config = dict(
    n_head=4,
    n_kv_head=4,
    norm_place='pre',
    attn_scale=0.125,
    bias='all',
    parallel_block=False,
    init='normal',
    init_std_o=0.025,
    lr=0.0053,
    decay_fraction=1.0,
    decay_shape='linear',
    seq_len=512,
    train_tokens=430100000,
    dataset='wikipedia_en',
)
MLP neurons of a small language model. Each row is named by its layer, matrix (up: input weights; down: output weights) and neuron, and shows model dimensions 160-255. Each number is 500 + 25 x the weight over its row's rms, rounded and kept within 0 to 999. Numbers have three digits each.
A block is one neuron, or neurons of one layer that tend to fire together. Before each block is what it responds to, as a language model described it from the Wikipedia text at the highest values.

Pipe separators in flattened Wikipedia tables of results and statistics, mostly after a number or name cell or before an empty final cell ("| 0 |", "Zavialova |").
L5.up67:482474523498531528509487499492496508533528490492460482477473527490516531523477458492482502534541471519493490482497539457502475502484528504508471528526472469587517490542455493511516509492503496528497510482474487493488464486479480432503473551523467500501477531504509518525514505490483519506
L5.down67:506512465487480513525506519480481496496544487562489521531488522515533496520503476477472473499533514517518524491520512507461520503450508500474510488535479434505512531500515512518553514533482480468497498479488570484513528473483493482478488535503492514485511485487495508540464505493487520478
L5.up157:485494498471469475474459539470480498518503508523516515470479497521504478484518485487504483479523536484512524526532506501495491557534496535514500538554483470472495478519545514519434495496502496473517508528511514501500466502480457491479484490489509500499504471503496516518533507483497507530
L5.down157:501486498517473483514490452484529487494528468521543490494494494484495532487505500469518454511451484510533537506483541470491470490468491492503524486505534463470509504494485525516481513494523545515475464449500491478477507474511449496479484506538536505518491498530473498507509517455455482545
L5.up935:463505494542501528515505491473522484507543476511513505516459500539493490465497513462511502525509532453496528486500511510509476506470475517520483555472506528528470450511489465493471505482525526467508471479508469488518470500467508459503487487536510539508461483476505501521520498514437483515
L5.down935:494452500487507507496570491495480478504454485500518439472505481484511504512475485523472463490468487525564470517510470499532516502498486517490503491477520487466542523487508533474555543487537543487493497477502486566482496491544515529500467497518505502483464523532515522449506505494483505495
L5.up985:487529533489506511478476502509517516510518503529497533482461522469522514441499529518492513496540495541483512540522526473451486512484482469514487499497510510539528485499490537490500518489539486526521482501564495512476423478531520493469509506497478496510468479477491519560518527533476570520
L5.down985:435548496455475489555468517515492487501522531512469536503481482515519510489539496476507509467516507490502516487505529477481503484489510481454489560523535545499481515518504524482509510495520481484543558487493461516491473462524478452515516523493518544487485502482498467499530531470490493504

Last digits of years and counts, mostly after the or his, such as 198-7–88, the 200-7 season, his 78-4 wins; sometimes a modifier after its or the, such as unique or concrete.
L3.up689:491482521472481511578488463500484544463538494466494505498554509497533458469496469480500453470545503464511514496478502473526477495495541488502459427481460497499548503486504492482566504500516485500495536505531490480459511496460501495516495528546476467525512520503461498510494540468480468511
L3.down689:445511521497478474462455488585500506550494499485504501554496485526473510498509478491485536499491492511528519467509509513480510497526506496505460453480538498519499508515500493506523459495509503501484511519532519519475463532483513553500490523490451471497519510525501533499537501499483510524

Words right after "the/his/one of" that open a count, rank, or upcoming list, such as "the following", "one of 60", "his thirty", "kind of".
L5.up198:538507457486482504533495503491476523450529482509485498488468535492493466497519482460464531508559490507542507470523481527514547471501505559492506470509495484494516525506465461534529477519484504546481487586512491495523560498552448496473476530526472502520532484462495459487497518484495483550
L5.down198:506517488504545513500524497490498505485483544516528421473472490495486515498514525510514509497485438492460485475498477467520513515492458464549508509492505526469504509513506509491485495525484502491525493505503527503550499500466539510494480505488507460454490531446522517517480530511486486471
L5.up447:482533516512509530504517467528470500464518521489529502470535477509496505484527537503511518496505530477484532532507523497506471534481558482507508506501497502468533485517492530534467530516501522552506496515514503518525506556522450468513503515490511473516507500506478460474530522497442476525
L5.down447:522462469536529558472533505498546490449521506511468468508505470515500515492488536496488488450491487495499506536544533502545536499475503464510467494514500503484497460494495504486489549497491522536463506532524504517472460517537559524462475538527459533515501531482504507472513481504509463474
L5.up824:457476510511506466515503493531494515486531454515512513480496496481496456456447508503494506492520541462501525520530509480498500481506542482576494472490521452528504507546498521487472513529501512508498532515499496522472496507403482473456491481444493525526520478506505472514463477498520491558
L5.down824:536474480528519498516518510483487451514468545461487470513486480506470468523520535531522512495502518456498447512455502484501505464448477501481484529518506523447489508468497464516511509488496548491503494511518535524537526494571517507497481555534487484481483526514525486470551502497491524446
L5.up883:459528555480525463543526469470462503462481501503513512526526508535525499527504484518519496426480508490502541496467507488480458497486512535511493440485463474493496489524508501511516518524487549464424558504459526529521516485493507524522493467490502484496484510507528537525479527531462508491
L5.down883:463514539502485517500475505452445468514539479422483513471498496520493463528453490472535502532523469454466493474514479510550510495475490484535471495503520527479502514487510505497526486497473494527497495519542482484435473478495491495508530544480512490516516511471497501464577538508519499483

Mostly "the" or "a" right after a preposition or verb, starting a noun phrase: under the authority, moved into the, born to a.
L9.up68:497504505505493502511502523471481490495505468480474496513461499507502452483530493487499499507462479460499523534501480545513514486512500517507506519484506498485501544536508507460453505544450519459515506497477501498512509544525525500515516469454486514513518507495524552513538512481554504487
L9.down68:521492516488503500491541480518492506516503525522535494482566501501508486508498485504518510498550475512460496509497501453512489533506499516463505484457496476543528477462490511533545492491533470488481485492479457484456514516492517575484479519527506498489444494542493441491507512466465478513
L9.up187:499467482514491491527483540451510514507490508488479507486512466484460508483518511523539508495452495457484502491475536513503475492459504503508518507484514517510491476536517497503492487511493499520493539497461475464536472485511492485510538531504451463446523482473488517501557544494468465478
L9.down187:496465520512484493497539460477534480496506472474460505458521488513488486509484528492542503496492510477506465475524502460502505480507513514506566503468473520495518503484510486520450526464509485505497465516494574508503497501511535502474508487531518510501495482514490501521512523515504492489
L9.up436:514504477470543516506518501522498490470521496506514466476523443471482508540484489519499487441469479481498523491493535489508500508478553482551493511491531528485530537495485511517538528461525493521479450517471502481534537501519527481474537536510470430483526482471513497480503510499478503508
L9.down436:531489467500482476473524507493468489445492515460492465499521522475531504512484538450501521476519507480486494484507532475469531488492464505505513474473489502525500470492494560502501512500486455523469478519490488514471449526536507475466462511469499476512460514508482532474537492486565504528
L9.up813:507562523533492533474470492529492515498488524501463498499526506457461532493493535539489494473483494479518512525499515558473475485557492527486490526484447551527517552522466507483510489488476501488506477476499496487466543469493463479513525499476485508462502511491500489476506563550534490500
L9.down813:541446536483505514522548485499505521539476530441505499475494489527517495490487475499487489489520508496466493531484495505484497517500507515495512506476535509462508490446515487495489532514481490522464528468511545482477505497522503523548501495503509498537531477515463463490511475505485465460

Pipe separators and spaces between cells in numeric Wikipedia tables (election results, sports stats), often beside empty cells, e.g. | 97.60 | |; also digits in semicolon-separated year lists.
L3.up346:538455538558486504487464496498480500519530515528529478472515521559487424493472528485537481512489488516519516547532496510495523456540463520493499471482505472477462513514458468513494495480517478526509479501516439531490493516522475496482464496498484492482495511515506504498543505488498526524
L3.down346:501507535499533512486494535521471511523542498513510472504492490496523539489498563514510505485508438536501492549545537510513472474517450483495530510497541510465477499482502473520429502502502500514539511490505522501517494485521473527515518513489486481474491505488470537484502512504537477534

Short word-piece tokens in the middle of a split word or number, e.g. mete-or-ology, fe-ac-tures, flex-i-bility, .6-6-7.
L9.up120:541490535472505474496523526482474509465498556527461488480536508512530502530531488489463526499481478451520479492545529562485501521489474505548470495525536502514485487506496443469515484502509486486473526489504519456529546483473517526460525483480487498473530496453553458494504498533477496518
L9.down120:530555472519489476492529507479490521501513482471490480526481462562515516501501554453478510455514539518509478494514547491548536527475472488480494506514513504516543472526490497443533486535469460515489530518530519509470529520516488478538492519506462475503515474511502474515514515491525472506
L9.up257:540509551454498516518497545518468485510495475508519520507516481498536522527498461539465533497507491472507533505440487524515492541531469492505509516460534494526535490558499537487503475531474494508496507490472482468447491466519498499477469492502495547476491528518513471473539485437499492526
L9.down257:464498452465484513513464501485502488473530514464518497531528498524527481531486464522563479546530488476518512510546473483517514501510530465521479466502468530486473500458524467559521502489490489494518506509519486520498488480487494454496475470504457484515539534507476508505524524534526500477
L9.up342:514512516490499498491487510497506514511533531520481532489484459547466518515462475472463564476508536430479513506508450483499486482475492498519484481515518500496498532497460478504508512471498503479518522489526475499517512466486480495458511474492443479532538460493518510539529509471487487496
L9.down342:507547488493524493511486477470460464476504530499518496541499510493485527518516463510505489470463487442511499574509510465513505524509506496536468485486469552498514535470519480477502450481522488505476486469507515498490504532516492500499459498496511479549508451493507542484532576520496524520
L9.up596:502539471499511488520502504473531514514519465500510503480502495505500499492490512483488472507474507497531483496565454512517508544532543543491455557523516453497517526582505481514514491514490538496475497500507547494502508473544500472495504524504501489525512522497509539544491510468503505540
L9.down596:530481527517526465537461509537431497484492525486517499542491514491491446483492486515480497498539499481485502465530511506450528502525493506507473531515475501486513565465469505489542475502468487496507463500458491476518542461533498538528465486494548521492540523459490552566502455516508476465

Pipe and semicolon separators, plus the cells or name fragments between them, in wiki tables and long delimited lists such as month rows and W; D; L results.
L3.up780:504472477554545467483482444478499477478505493505528557494514508506513479492495504515495492524475488461508548456510504500445492494543486475531476521485528495522480524496503432485513516518526493480479465491511459502546527447516518495503486453505492487493517502526549515444499468472510493491
L3.down780:511483445483501505522475531472503523482488504494512519536526518523448448507498490536520519476525520523501469454500479463571500530413506491486488544506449481478487443531491540496522520486520469523457538483504491482507500503492564468481501541504524496492496513477505485477520525539479475499

Decimal points inside numbers in wiki tables, such as 8.0 and 15.4, and the closing == of section headings like ==Early life==.
L9.up139:483486590518505538506507560520517503520496490526478505522481457477505537502484528484521506554492478480500471469531486518488473548479491516505454474487489457527508481524485441474504531485495516514517458519497490520525508472526481504503477516493532507505517496500501477528452509515505490501
L9.down139:487503486510471462515501486517510514499460506557488483501515465494488539522521511482538523497463535489529477528487500514467495546511425525493520470530497500500498502527495515466461514516440524491485559480496468516522477507494519485542495515493521492566543506494500525474527507540485514523
L9.up294:481481485522451507462456506475501474492499481501507499488512518467484534439533463523487529475476514439521502525524501501531510545490498489492505525496493510528445506490511460515483528484503497487511487470505505498540487487507471485490522492503502522521525466500499486510495487526518482509
L9.down294:453425514483509463508544488485490495503502481519502515521495483559512494476533598476497511499448548484502483532542476546453473464512504524529457493515504539481537507504549480500500483479471477537528492495501523509463536490477540502526512480510484466495488502481526514494545513497513479516
L9.up382:508495508495501495491523524478494509488549513461479494546510520456538486511506482553519486528482469511503514530506484463539492465495479498521527477486506515485496498481497469487479532511502526509458462474494506445507515513525518558522486528492515472505520541505503470477478526501460480505
L9.down382:479498541487529508526443527518487516477500472496504478511501486510505453499507501477488492522488518476511486476502438518481517504499491477508493502481507504496526460509520472488508487489456510466515482541520464515527477527472488460508486432518482518467488528489520509524514460485500496493
L9.up731:495513510527519496524475514504502495538504493518485516470474537496512449441522478460528574483504512481520464504502472521457498505544533510511453435503468508497515464483468513544478516510488517460500460499454509504489539531505439473471516519530508494524496476505536542505504472499495550493
L9.down731:539490485531483486511531479509503486493548531472489487518471478468491504482477498463433431478538497507530469515509521488522534499490518546513526553521517508499499461482521517563501504450482495505516484523487539469554497500476492532479524493547507490488510477485495491457472512501458491488

Second or middle word pieces inside split words, strongest on "ar" after spe/Pe (spear, Spearwood, Pearson), also au-th-entic, Ta-un-ton.
L5.up237:521506488497465529519492446566494535536493507497520553523458527477474510510475490508523535483465459490498531528534521484488495529503473476529457527505498516526485465525493494464515497525540464475473466506521511486489525511487481470517506542481475462518480508508451477529530516543473490504
L5.down237:522479531493518497499445522418474482527491522540551492528521508515506495536542513468459486480524507497486491498517510537492545489503546498526545552472508526516477504519495474524536484490485490511490482507528505488461520498506511505488434513511482493542468473476508504516506463502530511515
L5.up294:489517500503520475466452487471508494477511551496512549488496528519484527563517479492473525515462536538503493502504506522515457497506508507538486530510489547514452507541503430555516466476498512502504506502486513490514468487491506505475514475470500520522484499502476500530510518459489483509
L5.down294:535490494533469520524493476498475476494532524512532506472509472533517558505496525431526503493500506476496502516476515509513524486490457535506501528542520477541462492478466513470525485495464499510465505522543512505512502487537490513512480485485492518502516511485496469516490528485533487499
L5.up685:503549550564523485522491487439440496512538552499516471492518508508492517523485484494503517516489553504478508530464524460473488527501474485505486476493527508499512500519504526508501518557543486490500501496558455490505488487499516499543484490493490509482511531480515498552518519481494501493
L5.down685:516527455513504510464502502527504504472453475423506458472516492474460519476525519507485538439520550542516492533501465534544496479512475522443546474518502515476502472494500478493518458494484521519531493489496466503515515516478513476472468503524469526486524479445513541481524489526493482499
L5.up905:464530565470467488463452508498484496461493520516466503550475522511510485487479524504500488487479514509486504500487505506506452531545512480546473484490469488540505482510515486499472538545546482504509480526517473488504480513519493476528494497472477532503518499515464513522505512532487529491
L5.down905:478502506509459500510478467494507521495482484520471516546500508484504502497489498513537502516513509505496528493508508553540452487504482493511513490524476468439478536513542479485479504492474501531537515489507527512473537464516518539504481483539521481519511505471582517498491480534460462470

Second word-piece right after a short opening fragment, mostly in names and foreign words in lists or tables, e.g. Vo-or(trekker), Me-ig(s), U-.(S.).
L3.up418:482470502456488473555471518479487518502511522461503499514540526472508540514487518486504516498523463502541511548438495499488523536526473506520503519483487519503458522505470488516522507492495493537522493486512561510515518519477479510503466421483491557517480533526483455526528526491456470500
L3.down418:481516503513493455516435488459488530515488535484504494506468497499503483520539475516508462476496502490480487494490525514514482490483499475533523475504491523540457491491525479504539519484491509473540470504517511519455463522501522533506502488509524518458473486481521518534511502485504535510

Final cells and closing pipes or line breaks of Wikipedia table rows, e.g. a last header like Year, Ref, Attendance; weaker on opening quote marks after "saying,".
L5.up187:475516544451505492431458438508471546448514519482535462472469491503524525479502508478495494484539495476473540537495517512508499501490474474535510497514523546536519519497489463519522474502471502498485513476484510461481488540495521480520514494500496521511515502548497517466513541498521472549
L5.down187:428499516506512461514482479508470515502499457479495550549476514495572530522489499518519494487472505514501541479508511509471483510508547498570536521495503485507515503466489500511511488493490555528467492514473456517483507495501522475528517505494484517526494463493499453496500463469491474479
L5.up301:517514524526495505487465467528512556483529483482505465531468438492499487529486512518527505478534513515495485481476488516486450453500539509498551499495524458493458545513459495490527470513463530505462531494507477450511517448514486459534524497522495463488481520512491518486486501467473505528
L5.down301:490492540545495513485528477506510479534478528457493500487505491448526524556519482537509484521470504494492509494508530477526445492543496508483453483518471516517504542484500517513473500512446533527474469509536440528480504493487507475491498517530494468497495507492498498516454532479509504493
L5.up949:504494518497513545480482455506520506487518483522546492498515493512518491512528452501503483504489490506522500506485499507532501499493496516485498490516509526484529508499492474472526495485475537506520503443463479509485486500533487543529524467534487531537528518488516465500480529493483465460
L5.down949:503479527464524532469547524478470499510523489493514518493471485545511514525560466508456470530485498470530481542517454533535533514498527518508487502503527560500464481475491513477508527516481536539470487502489500491516486471524487489476502479478459530558517494492467500511477520488520488475
L5.up1022:466516537483515532447491483498467502511474506491490499459445521509575516537495468491491523510480495484514493463537489522494495520474495489500515503532473517497466513466479507514504454489503554499512501448460498531473505510519534502479509527536463514510491485543496459489486531475474485546
L5.down1022:500484471525490497536493526499492489504491500498501513471487534471517491527498551528486538495478506478508537454500505499492531477497517500485482502556485503490511476496441481509491457511483502551480469505513520509514512461529494507523488494472466502509494442468493510525496520468490534512